Part of a small language model's weights.
Architecture: rotary positions, no biases in attention or MLP, normalized queries and keys.
Training: a variant of Muon for these matrices, 520M tokens, 3969 steps.
MLP neurons of a small language model. Each row is named by its layer, matrix (up: input weights) and neuron, and shows model dimensions 112-367. Each number is 128 + 24 x the weight over its row's rms, rounded and kept within 0 to 255. Numbers have three digits each.
After each neuron's rows, "fires after" lists the tokens most often just before its 100 highest values on Wikipedia text that the model never trained on. A number after a token or word is its count.

L10.up797:134112125133155135131119169142149092128095099094128120101117108137123132165124158109127154138124137116152154138128123100155166171159196131121125149156133152125135125119104129088127122093129098147132123122112141157141149117117159123106124142131149130164149092117060108122145163118164110126133135085103158134136096091152153128146144157140122112149154116137135137130114104117132088136119104099146143113119191123168117116153146134125132131116153140114119121177158126092155160092143115103189121092132087158122121146200163189134205140128177106107112110145134115135133111114119158122122135144125146152141140123147132160098134147151106146109157088120148121093145139142131117129121137141138110165154101093141153159135113120134148089140139140146085122130159150149149165102123146
fires after: " " 42, "2" 9, "1" 8, "," 8, "3" 6, "6" 5

L9.up596:119117145152085130091111103105092105148116110144102145145116125092173130144153147136137113120111108155126138134115145125136115126133144087138110149179139120118109121135136117141162147119106143118114130117080127151155123124131124123092125121111114100128119073154158140142125117138173105108108122139147119155147139132120090199072131124142130109174127176122082130120129175111182152080111152111173126135094155143131132106151163096139105152144170135180130112138150150104119179094148129132085145125118145138123122095098141104207115117152087119117096125120125161133119128086122160135140144145156100156109146094110127189093123132206170147140107139121114125075108122126186094112114116165098119147104122161098133120125139099134103180126117112121150115118095165132135116154123114
fires after: "-" 50, " " 6

L5.up766:116130092095117107109125128124113071110125082114119116137125103141096144128128112098111124113104156122111137132118155144110150118160169099139115132096155120156122133152136100163132144145154175161154103143095070118148145159124160088153162149124115115145095152106128188088147132114120125102105179143160134095113135152157115076064101143150128110122130131109117122133118121106114138128099144161115146144101129161124136152129139129152129156107201125122131115144155087085139093116138131130121113130105109104122110146174109157127145107100138141102185136102125137133083109192165118186125122113162127098139110126120092138132109153118096128158134134124109145097139150127113134141114093122113110142130126124072145082161099128155147094127152125123148119154143146171107158113116143
fires after: "0" 23, "2" 12, "1" 12, "9" 10, "th" 6, "7" 5

L9.up785:132141145116158108142121153145151101180151154111132155105143147112147131150162112109137140150111149147160136148149145118160116117141103122086086145147117156142139112097107171070122140107171142129123123128103128131172116142135146156118113182141136082158126134172132169109137115132132130151125116138118116127168142143140141146116064132101119131108174132104150149096143099136106100118144111129124157150142085143076131139091112186135106134130096181109131148148163142107098152134127109127125099140131184131150173132127108145154138112107119132104128119129155138147129142132077129133094163111121125083170138136098158130176100127114150167127104099133116115085133175117081146086148111097137106138112158150149112128117152097139124082142144111168115145140152102134123119126090129
fires after: "\n" 26, " (" 18, " \"" 8, "-" 8, " |" 6, "===" 4

L8.up1422:143152159121121154088129146151143129164127155127133129149120106118135152172142154096119151108106174161145097167105116117151121109103164138105103142122173115139101116114127096162127117130105132097116157157092111129100193187172113109129112135125116134109116131142092136131132158147176185125110161158122104098158156132123134164137097083124156125152084144108139144088123114129143119135104124118104146158123149106132188126141100189129135141156116152113086113152134141113105162139091143128177119126107133122143109135115165069123123166121112128158125171109125148122085158182123152144126119157153138159094154143147102121089097130119147086130152124195120180099119121080136127099102142149127112134100158150132130101141181158118091115154150156092110125107121142153133128130140132
fires after: " |" 33, "\n" 18, "." 7, " " 6, " (" 5

L9.up1133:126142128133129131084141141139164164122131139103110120095123134133104151172109126091089176163116123147069115104154092101090137137136106105089105137183125128112118110119146132151145150129128128106175091097080137102080106118116137093142113170132125135165105114111128118106124099103143096122115108129151099096147106139141169098138163166124159106101111108143099107142101097122132125118101106123147131141145102140140141155125112156111100138153150111128098081124119103129127151153148121152082173141075141132102199126158114115134120133118161102112135118102152122127136163155098127156105117144143115166133144086179126177113132149132099123107121105112134109125082138123150166181142100174124139131118161106131118118118135155166106131128093152129122108088147161171148115125139098
fires after: " in" 37, " of" 11, " " 6, "," 6, ";" 4

L10.up736:080132116097116131152137144176131103161101154136149115142174119075149123110144119115176123111140124111157118133110162144084156116131133110157163118136112122136114126082144149117137138123145126162153130122093133134125102142114135134141113096129132139135146153112123134167119149117150156131126179153115150157154098104143115125074125132143143100124182151153140118154196140114158131114166133093128186133157148142111071124151095108134107152110120169102102125125132175135112141121134126170163149143134134149125156132105119121141112141139122154155114156092126125106124121136153160121137146117147121162143181082126122121127123130072128131100119121102122162152096112132181138134128103090164167141110146136141047105156099131132129084126120157142135106142095120165101139130152165
fires after: "9" 62, "0" 15

L10.up748:124158171087150168148088099137144070132161127169075126131111125115153107108140145105104085120144113120098136135123167141141145113122118141142150137131116111081130122121118122117129127147125150138123114109140138108162086115087124081125140141139113151104106157180113082185115099152125127148129121134093153090149159077176104127142131118094109115115091103089150108150111142096112145143120102116158139163124106138128143134135099122106172149147153124131128152100089123121157096121062132120146125066144096090138094127168145120176137129123115094117121118086135109127169141137130147102148148119153131144113131105110132104072099099124165115107117119125153153131154120153138121119126087153102120158103133139122149126153149121157120078142105129104121171117139124083103150105153098
fires after: "\n" 41, " (" 13, "==" 6, "." 5, " \"" 4

L5.up247:127112169160136132100109113077141081141153111153129110118072078123146119115119106186125132104160136101119136140116126124141170159108147144065100138109134118125108127117097134096088152068097098105142146061113131119107116121151146125130119132119149124092119129106162136135139134139159070145141149157158098140155113169134084094116130137164090116135139119127112159135114123116100110091150147103147123151116120121077111123090138138147141157106136118124144100141187124113136119134134104085111140139146112130153144135146166099154130157124150156156125172172116085099103147152128096113100135098099122140133142170151101137151122121125078152125120137137138146112118135126091160132161106109130131131152114156096136121136112113106160109127140096114154093130149149155148161090148119
fires after: " G" 17, " L" 12, " R" 11, "R" 6, " Z" 5, " Y" 4

L8.up82:088134163104071139134124148143122120141124170109128144104109157122138088109131161090063150128146116137089128110151108131131141136119123142124187145117144157203194122149094078105090151127111136116164133147126077139140134129154123166079114138134101115159144179115136149112142141133120120155084135141141154065111101154163123111137124076123114114172162130145109148122154127102127172093175147109149139112089111119079153124123121173119103123131131133112138110126206153146136159161132122117107131170149137149116127107120166112134137141090166121163095108158113146091074155122148129151103110121079108131130058125129139151113133147141152143117114120174159111105104127094103134107091111150145134118106106123080104132165114159158148140137124151090119162128121144121112116117092128
fires after: " |" 43, "-" 9, " " 8, "|" 4

L5.up620:165155159143161100127160140132151133150129132137147110124129143129114107077166108125161129122144119131105084121073124124167131161133132143113136142168146111104079178130152108114124066155125136130129136179155142149109141120145138088158148082067108074115158111128105175108107103106058131129136098151154118113134113149149121147110135113121125134137134144168131133155125121136189154125143102131134173141115127112130115157129101104095109176178121167137136128131167162139150158078101123123150110097127151134128131098169123145107122117145128164162093098164117123128134150092127117144161143098137129147179129136128148120138168116094130129076136155176145108128137148124140136129121091124127167122125112115116132105158138126089106155165174114139156107137158121098197081123124183
fires after: " " 52, " the" 5

L5.up48:123124126108122152154139115150146127104107129079157100195129111103147139095138125122149131124162129147119073108135138068150120129117107094101144164097131143146139102120155105145109096101144095109121136131098153120139090157129123127123104113089150096127167129086153088134095113108070154092117114121146122125110154136107162135116124139137111132169138113186153137165120119081089092151121067113145130146143131123119089116107097162085149092096134115116152134192115179090100137108104127102157126119148102133111162113110103150159166118107136138135165121122154122103099124155145102101107161126109096114097134146180131104093119092101093144142149145118152152107129134111164100123111131120136174163109138099125120171125141141152152088118105098154153127134148108144157117109122155
fires after: "1" 21, "3" 20, "2" 19, "4" 11, " |" 9

L8.up1100:078095149130073099159121106122134104110118119144097163159109140136135126093113117127163124116134123106148154081110164135161141104112136152147099120133137123147113097127113114157157122124088123107108100123123133120165098122098125106107093157084153105102085135104141185154154094091137126166177155159125087124125168118158102117129125133156142088162136112109130139120155153138146168107118107117098096127113120118132142134129092077128129086115133141146150127140075143092137128147093154146090155087143105134124139150109138164143108140097083133134092133170126140147151099132122130136157137121157120102114111125114106137119142135099171160094110141121109119119084076101103105150137112107114166128158148100123131158116140152118145141117133134120128142148134102122152172147117067
fires after: "\n" 47, "9" 13, "0" 5

L9.up1220:141100090089114134096150149147115130120148097116129102127148148123118128154143169152104154090133119129122146142161155148092166151125086102063128056157099098148100175166149133106077137074128148122150117135145133124123165141167070137179130163127129134086097114114146149137141101123090148164127157147109086117109144113120106136120118118126108116155160164100112099092115150150154119082160163157126115079110155134093124118130123152143111140113119094100118101118091091119133132137148156103102134108135109094114115105084137119114099112131151136134152130145138117111159130148125144163122157165148124132187087110104128122120120065121109150121105139120134151136099119121096130142160142102134150135137128169132190157136129058150113131155124164092185112146146105166121142122119099
fires after: " =" 44, " Se" 7, "." 6, "e" 5, " He" 4

L5.up76:132157160158114154145146136159148100116078130151130172151120135167108126108059107145115122116138125120117138090128129121098135124135112093127139093144147129104086137147113094157122154154094120162119126161126104150176133163116108114116156199132130093093120138108134122138161174177130154127154178219127085145111144085094141172143088124147128125185127091104154147110139118146128140140132120114116114103109132133144096118114159148118142118140100134076132158112133181139110090137111157151132117132157120113108143154150185093153100125167142097138108121135131095147153118088104138147119153171116091139143142155120132120059137156135154143129118128122110135086108096114114137141140114144138128149120144108117132109125081150078154144155096142152139151169146120137116125082119148
fires after: "\n" 96

L9.up446:109122128150123085104121123142144136140149163168096101144138154100186137094151148144160158080103124147106141158143135136121114138130128130121132167125146084104106154108175160124102098125146142100199141123119119115109118145159144095143132106124127135125178138109137116084094153165104106116106126105116091131133100151080110104122158115165167132094136136113095141105109110089115127126137123158131103112132164126128120131130122123162132111123117132104089143124117164155107093119078154119085134126135114106145136130106087126155089103130172145110133107081154117177163098141142093127176148128159118136168121126134090139156103097177158097087128128109105144118099099133136093117110121129110151165130165116135124088126143143154126135133151130163156145126156165134118119104142188
fires after: "0" 21, "1" 15, "2" 13, " " 10, "4" 9, "5" 7

L5.up86:107152125138140114120139124143091113175110154095147147113139165138133133129122090106131124147129107147110147119116116168169065134121066109150122091135098132109132121153137156151130099088127163107142123142141134097143145129115165138107120145140085111104168096115123133121153129113123120058136131137108183111071143147161121129149123143184132150140125137152149124117147074176069160130139090127106130151117133132114111140083120118173154154137135117107095113116102158109160120102121097172104136150175140110133159099164125112069141106114116140123109121119160123144122128106123094129091159144138100118119104136106123152121160108116131133095153134147133161095107145155113164108099150138104150157115091122081135143135130107140106155161079167153120146132113118077083109100127139
fires after: " |" 59, ";" 6, "|" 5, " P" 4

L9.up1410:150113122128156106142164138103110124164165166166147129097074113123128134077141156156130127145108113082085115124128163122128154133161149138109122125119112175149117122172167118142127158115095157154139141155103141151123100160125130091101105131095134104102160115166108118118124104146161148130157131113126115097151116130134126138127104132111129108114120103091142182117151153128147112144133148100167186126093140120093139156144101112168134139113134109137116125199114104172118111160131140080107172133130135137129150185126153110132129096123147118162130159115163105084146154110134148133125194183142133150126142142086119104126120161129100110124122139117127161087106110171124122143167152134123115106125102111081165136106128125120109154063108122097151162143090165150145143099141120
fires after: "9" 36, "0" 26, "1" 24, "8" 5, "2" 4

L5.up309:168139141148215159105151109112121120190105086108123117091125104131140101130076113150083120088122131139097127114140166132123103114128115086134124137127109139119129156145169092114081157141129149145121145090099115138113090059130159139143136128121167115109113118122126155131136114129119094132088174076125073108130128146116133147130135158147123133099070125144124092153146117147163108120125131130127104096138079151118101087145110140137125157098151132125130104116108109115120083113126106136135118147073094127129131126175136098125158148126133145085162138117121102138129179129154095113112149160068110128114090097128094135103073085120114142126122115115141138100136148177154120141166144149167094148137165125122126173098116159107131139105144156133140135119163120131118141164126147
fires after: " at" 30, " from" 13, " the" 9, " of" 8, " in" 8

L5.up345:125151125086137145149101110136150092144145172114107105140124136132146176078146126094083151114115093073156096135116127115132124146156180147118123165166132125139164117110163132062101106132125122085149150166184095106098113109138098138148125185178125090094090122118095095099134128109135125172094109180079124115127140137117175154112094099136121064149110119089172136131116156130104124206148102145123071148171110165158115125125101091106109148130171124120099121132111152183095115124105153166128136103141169119132108128110162135132101119093129107092114152117168133145153145130122124135160134136125119148155143110099168127118124120107105112101115134133081117103081130130115127140139113082116198101132110113159165124094113137118149093113137108147120155132141118150184121130146134
fires after: "\n" 21, "==" 18, "|---|" 12, "|" 12, "|---|---|" 8, "---|---|---|---|" 6

L10.up1448:103097127093131135126143187152176170150104131164142131121139127057142134092118121141130105115133125134098115114155162100127189130156156116146121143123129108145139091170152173121135142127117127132203129162129081126092099142121106151132131138145139181127174152096138154103118146133145135148110169143109129149147105129133131168141093159135125165056079105119148165126125133116093160123074120098151139134136157094125118099118101127133178129133156134151056128141106118123132109128129102123136112166140074061106174127152148150173161140118152139107148170113131113124134129129118120146138180145133143143108156147077155126101107148140138142116119149156118104144117133150099100125127118124109135160083124143124146122096106130168152145145118162110099138138119183182137168118114109
fires after: "0" 78, "9" 22

L5.up1443:148128150125138131098148143123137146139154108147117143139131143128100125098100131107113117063142142107149153145095127122103187156087112082121108128137144089149142120149126157081085092128104144147134111133143129134124152127155142135109073179138124122111117130131120122124123112113121120133171195124142104085110144166084151155105144137134116122126145156110135149143089088113127113092103114168142087188137119128141152157089137091138122131115149156092145107136125124107087137131145128101114110093122142116125148170094142115135141124085168108114111161112120144088113122125155133109106060127172152140129099142119175096095134130126141142110128131122167133130100078139142154154105098128166133140126132124083121102111132074145142169166144143159170142149139098080152131120146165
fires after: "|" 36, " |" 18, " Los" 7, "-" 7, " In" 4, " " 4

L9.up1292:112145154086137122109124184153165099114119114121125139141120122134111158093114124117139129112120114156114123123102105101184182138152129155130130116116128137148130129108169112136142105125165140150117164169167133133147098127120107144142146189117166128110168092070140112161126151127128116127104120163121132103113176132128132097148189132133180145132133110144121103106098148138144147167131122123171159146122126112136133114120111063120127122191148136088163157153122197087139126131136151107142116121102128166111113116169137127127112094119132134147076132100146148129137131140177118100127131130134132130134162158114095114114147088133141114090107145157131115144115159114130120083114113130078152153132114087067115128134117147150114135157114158128117109087109140110145111126142174
fires after: " " 56, " c" 6, "-" 4

L9.up789:088133160111138110101153122118158099139176129136161144111110117117096130141117156085165162140120086160110150119154133122083140113154110098110148083175164134144121142151152129086146148125105162121137173119066133164102177092127148103145116128123138118115124097103151140094126112160151127137087160133166101116108162122115132149131122100164154099117091101118132108181134095111137116129163115101123159134124097124139157131120094144150141151123090145130125174113102121117158093144052144113146188108154139089100131154143187072090095172152125145122135162128136122119143090134171138149125098153130135138117151106135140138130154148098128160120132109118115094162105148151180149169118114154102128152159135088125133131151091169098127072146145110141149126127104135109096133103121132
fires after: " in" 48, "In" 12, " In" 10, "," 6, "." 4

L9.up1141:138132118117127117132186105123155110128186169107115104152135120143127102152119156143125065108128176148123123158143155168130121136120145128149120122140135131114130128134140149117109115091133160120131093112126172113190169097116138123110132125141125127103144117122161152111117159101156101147113130100111097141114164124126080138120112074123137060136109153094138141094132115140148114148114108150117126096142155114133157141108128121103167146145141111125134073103148119118128119118136137124075141132178124116128159143129146088065126114132149062117117104119151191133122065051127143113165121127129188147083135155153165143117121113119145095133081120122129115137127147175105130155107133142144096108170146120097140121136085120139130161123100130103174115129144134116144130131130113
fires after: " " 46, " T" 8, "-" 6, " |" 5

L5.up1459:124087167139170132066141125113127155190092165106158140093111119132148123146119127122123133122123185135139157076145149097132128098143130090139121146160126142116153114099135128142109114100123129102095162145147100135140143138106104113117133172147129165115193144095163139093106099126123154104109101159125079107116091123156110130107149121147071107137164139124121113127158124106157102128119132120105133127142143141116193172139131154120133122111144129148160116154098094112101131138128147128113130121163120131127080125112148174135134152133129133158125157150112091120147170093117139131100103150117125109153101130104130111121101097111126145113115120155142131147152141124193108126079128129137138103124109132104135118150131143121129133133094113170136176131153141093134116079109138
fires after: " (" 30, " |" 24, " " 8, " Pur" 5

L8.up1317:088162094116121125086124143147137110139167116092083089159179107142146111161084139133123174099106133177148133184123106108075126185111115144127108157135103122129093158161111129085150177085161129144089111155109155136144125115111123087103134116135132119109126140112142164194142125118117138177086128140155122171108112115124129115124123137182074100124107142120151104136116091138162094122165148119142134101126115145080086139128148126092135151145126123114139141147120114090120101130100135137112132107114132098096150109141120099156155122141113137140118113157119120145194129093152173089130134144154109141113135090110117108116127094127144148101139121099098119097135104132140137127141118099114123120153155120097102110141113141120107107102187097154116116108170141154173142143149128
fires after: " " 77

L8.up296:084161166130120155119111133131140099111126117139102121150149088140161111120100120099142111144133149133136083107110108131108076110152119140135133149168143129119138117126131134150180138139140164145136166151168129144163153174103153158109120147118155135112103154103114116119148157131105146146143113116097079132087114102118095124140092096137143116137174161123129121124131167129101130168142096096134156122118108123141119097168144134119108144164136178152161162166139112121103109133102147154172168133203101100125113123088165151154092128179146123087107142117129155129105160090164131122126107123092146158122141150103134139147153156082159117146093115139159118096139135191118091146152147093128098098174138126127154107145103124114123162137132117127138182131153144139112129141123097
fires after: "\n" 82, "," 5

L10.up1009:103093102143148092107131144111127114157129124122115125146136126085142136202090135144092128122098141142147192137115176156117160126177090121147126114203156083113146129150119108118085159169143140159122153083086146124167089126148119116092072107124153117112098134138128103144133086146111144124084126129129127134139142143094096155130170147124123109095135151097123161186157082132144161146102159178100182123145137104133116145098148112164115138116135186122132114099171114113090176093123171108151141118122125097121097109169118131117129114151146084073169103116137109141122141160127142138132094162117135085134134134107120129144094140132112157127148147124114122101129077131146122145111122153152135153161107110141121118120156127077138133108111143104130134125129135123156136139112113
fires after: " " 55, "1" 11, " (" 5

L5.up28:160088119111114145150146124136140100118112107117085147151108136114147165116137124124136083125152157115110106124132129133137148124164129116151123164149139075158125149121134107151091155137120175097115108164125143149155124153121140114143104125115105125120137105114170129150127089069161109130111152216137137145148119140149146109135137131093171115116121111126114129066116109111154144116096152153139153145134122096094127173185094087138128157112145150124146144141161151118116155104129102137161190134117116095160122100119086136125180132113151147123174091112119168155118140112149143151121115115129097097113134165148072119137145099112112143141144157145042137081106144122154140161153152132123167127138153100143139083123113159136132124122161125124127153128131158146136151088123144
fires after: "8" 18, "4" 14, "1" 12, "2" 12, "6" 11, "3" 9

L9.up72:133166121145122108156168156049122194140121150138156157155123141117154105095126120131142128105146155121120163126105138072132145138126115161121115152163132142141134153166136119124130118122135145106096122108105153092117109146085140116123179157113102125158156095167164164136130158128092113129098139131144156154129123116144157141129169117127138125135128133181094081061111142127107116146120135108166123118128101130157117142114121098134148115153163104105143106149104157086133127134099138100120129086139103132111157119155102102123106145129138085108118120135161082143103131145114115133127176116144142145141142147170152129113101126190136137112109127141121112090141093107144145154154100114115145138142137091120115132146097111128119103124110147118099144133121139138117159138148161
fires after: " " 61, " \"" 4, " in" 4

L5.up845:141133128087168100103107103181111132118100148112127144080096142164117148120142169124154110157124105097151133138103144102149148130149133125112101128107108131114134135189148113099179130160162109139123128144169129123114153145116112163115095104167119125167130116123120095091128104087177129128127160122109150173174161111158132103083159133107110138154146176114124119140113159144148166162149169128122113102137183113128157147132139089124177100141129144135146121129112123141105125152124108110142103121125138089134117120125155158146101129155128133096112100118149120152134125192155160109088112096102120117134151155074163131139138156092132120077123094118096153136136149144127190121117089120133119132111116136091172133152141145108172110154125149117081142145112132154130119138157112
fires after: "9" 30, "1" 20, " " 19, "8" 6, "2" 5

L8.up1022:095117132149137135124114161115108137144125132141116152131101115113170088135123134137111152129109142115119126134099139091152121114188119080121114135130097125118140157172146112120123129091142134115135129130118139166124129128098139144109158148105158109126118137161183122126112097151171153130139171121142051144096117098127102125117095145175071139102135108060105115116106131104137153130146080163149114083102078075120148171078158117116128133127117170096122157132115091121093075101115102171064084146135149138107157104081099138090164130115135134128078135122142141118105135162141102110141126095105117103164133146156143135121127134116136166117130123117111124136148144137115160115132099109130110152117097132121111123099081109133119189115117140107149146152120139115166129146146115
fires after: "\n" 46, "|" 5

L5.up285:174116150124096138129076134116127093153117141107122098133134124101134136122112155164113148109105145119087106136150132133141144109120188177104131096142064141110129155144149143125111090146146143119134127162133104130185117115152136118119109112148117126136151095110137109130098154106115095128132132137106133177162094123095111151149106152119182141078180108131068138081129126157121102159125135141136134121180139143139113129136093146115149136132145157107150124131138143149147179098136094107151148089134118157149188123205149177142155110109144155142129073102157101178149157119126143152124132162115113106147119125130170133149102109134095122121150154155080118095115153134154150143147159094147150164139155118119140155104154126133122159124121153123146116116140179148123140139094102
fires after: "6" 26, "4" 17, "8" 14, "7" 14, "3" 12, "5" 6

L8.up1063:135162145099160137123143144158146134129125128122170171152128142114131093112115128103142128132132114155124104112085182101175177183135141145097153147137143119156163150124112140086149172154137155113116125124160110085135120129131135117112104117115092103107170123114146104149145112105126150148120131160116125091114098117136159186062133142131140157200133141119146126123140196122114127116091140131179126144152103128122120115102152134127113102091102121112131144123133050157145157128134167136111159146160172095122140121148108141154122125122101119126136117145118104138146120138149094104143162139132134076091152130134148086129141112128132135099123111141130170111129142138071130116142126154104145119152120106087120115133117113130086105116122060128128107130107144148139170110153107
fires after: "9" 34, "0" 33, "1" 7, " " 7

L10.up430:146161119110166132133169114139104122125133126117167098133137164123140144091147105110142117135127123133101114140133159140110114159148070140073105128126145127101124167119118117153085139138117159149123102146090119110080099118114170133124113144125130116091097119062125078134140126088102114110151129182095126126115147113122159135095167117140131123133123130168115093103075143143085090092122111102141150140108139119140127148144116110086112136074146132130106162158164138078129169112160101113095131132122100096123135142149114119130133144144141133108080131116120097126141179111132131138150134131121125137154158161125135136138166140122112105147147107129110110147102089112139119099139157094116084200132119103152161162147072074119103152146133124120112113109126151128139125135140089
fires after: "1" 51, "2" 7, "3" 5, " |" 4, " " 4

L8.up1495:130136121104123132099133145117088116124125135135103112144177107115134088167133133132159134149120117161131153150145129110142124083143131081103118133122145111088132137175121105128093150141178137140115122143141107135127142106163095142146128119099122141108114181118119060136114117123145179153173165144114158083105153113138117130142149104137144104114108167104119158172109118143154150126070151112127113124123140110105112156098172138142160121160131137127193123141172133116125116112089149072128159119142136119130159150113110081131126131120090090142128138128101103118109129101167114098120106159108115150126085102099153096086119108173094133130099149068161114135171115135094130144101114142145123077100156148121180078154157125125150190147137134113165109134117133099133161193146135
fires after: "1" 20, "–" 17, "9" 13, "0" 5, " " 5, "cy" 4

L9.up950:108152182157130153167113113101133064149158109154121127112148126134148114119135140150129174112138115089115150183166156136059149095141151093118157087150134151119129126129078124111144129142127133143103146115103090104142144111150122086117117126084120113138121145111151139166104112091112117106127141156151136141159127140161130143131108152113139091124108136119129080143146154156141097100103086099136174102118113106063150101117135116150118095143119137116093137106135111123153195152138102136120184108140120172094120125133136136129063162118139131162097163171158104121147111156135140166110074091178146159138092134135132153143105162161096103122089133134135151144105142167159172166115132160135109160129123116137145119134116154129113117118118104148147131109128136161157134136104115
fires after: " " 38, "-" 9, "==" 4, "\n" 4

L5.up930:154157162148120118139129132128134128176099155112149091140126102130119106097160088121164107148140107135145113097115138123158140126165121143120112158158105131122115143110130104094162121127126112106125135113103131097129128144135133100151089164125089148140163172092119177085101144136148099185183124143134122136097150128108129132131135150186103123111128114134091169141103120080140140152121160141173198208145111119085067156115141151122115102111145112122137105079138146145140142154112150097095116139128147105137120141105153104135111122130152114144127146115154140124116142154132099134107148171140114171110156125159124145129128137104099146085122138133105131118124117103122117086123070126078094170107152118138130086116104108089125133102118138129095105087112141122114137088143134
fires after: "0" 33, "2" 20, "9" 16, " |" 5

L8.up233:151095115177114149139142143155117107170146140185140123120138127097136107152165126135112105144136109147106144129112149126136119147113147165142108134162118138091107136139125139168105126132166136143141127104136122107172104132163122127141154103112104148154157132153102096112110146124123127102157147170124138127108127168094152114155135130113128091114157121130116146128151163141104114138144151153107136122089135135119156166106128133123100127118074150110143150172124140132126118137131140067142136151105117129119131094171125119134145134134103154125154124089097110168150170145134095072129174122114125146137093183139150117150131112131075135145092183135148187139086097172160179135195150076144143148133115075135096133100133093083156132163128068179123163139150163129130141120111106
fires after: "0" 20, "1" 18, "2" 14, " " 7, "3" 6, "7" 5

L10.up843:125092136092118156134113151126140125087195137109128157161095099095167145044076123128148139133073144119148084113148147136174190111133133076140140115109120139160124144129171136106131169105171070174155157126155127111147149116148141115108085101133084148112119117090154171108121113158092132143127090160138127139089132128119103121148158144128133086160075172165141131124143122137136099120123083095118142100138142122117132140131106132156115116080121120168114122119122137114135123138129152102137145157126147103107152159117173102081112155126150125141147139162094168128149155121155115144133128145175153105155111155133142125116144116133126091082125109123148153106138174161156124127156112109139127111149154149125142146131132137126087141175140164107150113100125132153123106138139135
fires after: " =" 33, "." 20

L5.up306:122106138127086125144131140123138104140174131126121165156143126114154093105085132121171152101112146108092101139085129157106190136141132128168148142097150152138074173112142090136148142125113126165111117122144136138123164150178157104126133115094092156091122153116084137167168123151131085139108132091100119123135150140094148121127094181133092105159163108141113160126119077158080125153113117133138151092158140112100137129169119118074092135184117151125181163166124138121090122173146126117119162121136137100105126109151082146154118117099139148094125120122144101083110120101170123112144119163167144137118128146156101149143134127121086134090090117132163117125126166110108188163127072141184143134109150093092075112132139144159116118136117101114147125116126133104144150178118132
fires after: " the" 36, " " 35, "-" 6

L8.up994:095079106120111125155109138136144135127093102154093096134115120142150143113126098086100142182102081128170134157123187173127122108163116110075175101133159146098112139161120118130187095108100113117088144154128120131100135113140146124116098133151097135098143133146111111111136151134169143134131127128086108106081139090130169102148115124122094083099108131120166120145130105148128134145145115127142116125131094085147180146098090152129122133129148095160140148136145122126128151111127124101114135086130137105141106140087164111167151187094152119145114097142087126117143121132103124113148150128136114056132119130118162117141150109133115153124186081106129155119107116139127121140128128129093179122154196128138109092074121189145127131108169108107138108116182145145128162125150113
fires after: "\n" 34, "==" 27, "===" 20, "," 4

L9.up314:151187091125132127167143164134142123145106131131158106100152147163130161135166095143141132115146129109105132139107100119133085165100093144155113184162150109140163168133153145113103137103106169161133115134095130184120166148166107096157183120127100114156087073098151155092173112106122143117098101145092123150126111087125112087112112185117113122152136160089139156109107120148140128109127144118138106142124111094116159115112093147156137158143105088096120123149159112139160174111127120092124117162193130060140142140125152120102111109128107134127105150188092151118079097162136171137141150132187101141127174129151105097144145131078118149096097113128094080095097124126112144132147104106119132159093108122090152103100134120103115118126120094154141162116096114136112118109143155
fires after: " |" 21, "|---|" 12, "|" 12, " Na" 10, "|---|---|" 8, "---|---|---|---|" 6

L9.up57:105120122122125147190131123100124142135131129129192091122179149103165104106130114134138129126156110178131143095111120090141134103107118146114115108107119068132095129104132146110130106122146139117087123156166134135133109158136106133041167142126133156119111097142142132090132143090100156150125126160151131127120148159120153117139150133145129114149143171124076112129118150101068135075136180130134115109112119150128091148146128115136142160164132140107113150121105113099142133138117076137123099136118142152149078138165121148171107147151141132090110135130149133131105144124113081117119146081131123129149128149171101156135107086105107147111100138146118165107115103125173157125142116121139133156103125079074168106123123134109122134147112135118081090080147126079123127098127134
fires after: " " 37, " |" 29, "2" 12, "3" 11, "8" 4

L10.up1202:125108135117155135066159137164113091135105098126170111122102143133146147115125126164071145120103110101081118144114112125125120152154122177118128102112150150049128116115142087099114116070111156119127099103106111143110150149145145122144158145134127118091120059100166161103183119152108151108164147150118116102132130107142143137159157129131110105126111122127134142128127133119125100190148124132112133125102143099164085163112147127137179096122165123089124148073172146141107127139170119117135129127120158111180158131154122114103153131134076114158101127152118103096117128103101113116152134100116106137078152157161149158132139139115069094096159153128156142101144123115086111132145139112122118148132089176134119119093119119108122144128099099120141120143124135125146125102127114
fires after: "\n" 34, "|" 14, " No" 6, " of" 4, " |" 4

L5.up630:121155151101147136102093132083124141150106116154137123106097117165125138124128086093134155141152144128135089098093122090145114133150146177150147136134142119132126129091128115103128093152113124134147097105122124136096142140096091158137125122101157076096134108132111129165107113101087100173125115122121173086162156186138128109131091146103118124152177106188125124156097144175132149095164116098130088129121045116109158116129105119134127130135158124138129185177132162150123135123118099106115142126129122089188117148127153119118134069156119142132118158113088092103154123155143140126162123142134147136111163133119164135114113116139124135131062122144136138150101110131142113152088141114089115125138100120155104163104111151079127135160119084145131155112097151102150130135108077
fires after: "\n" 38, "==" 25, "===" 14, " " 9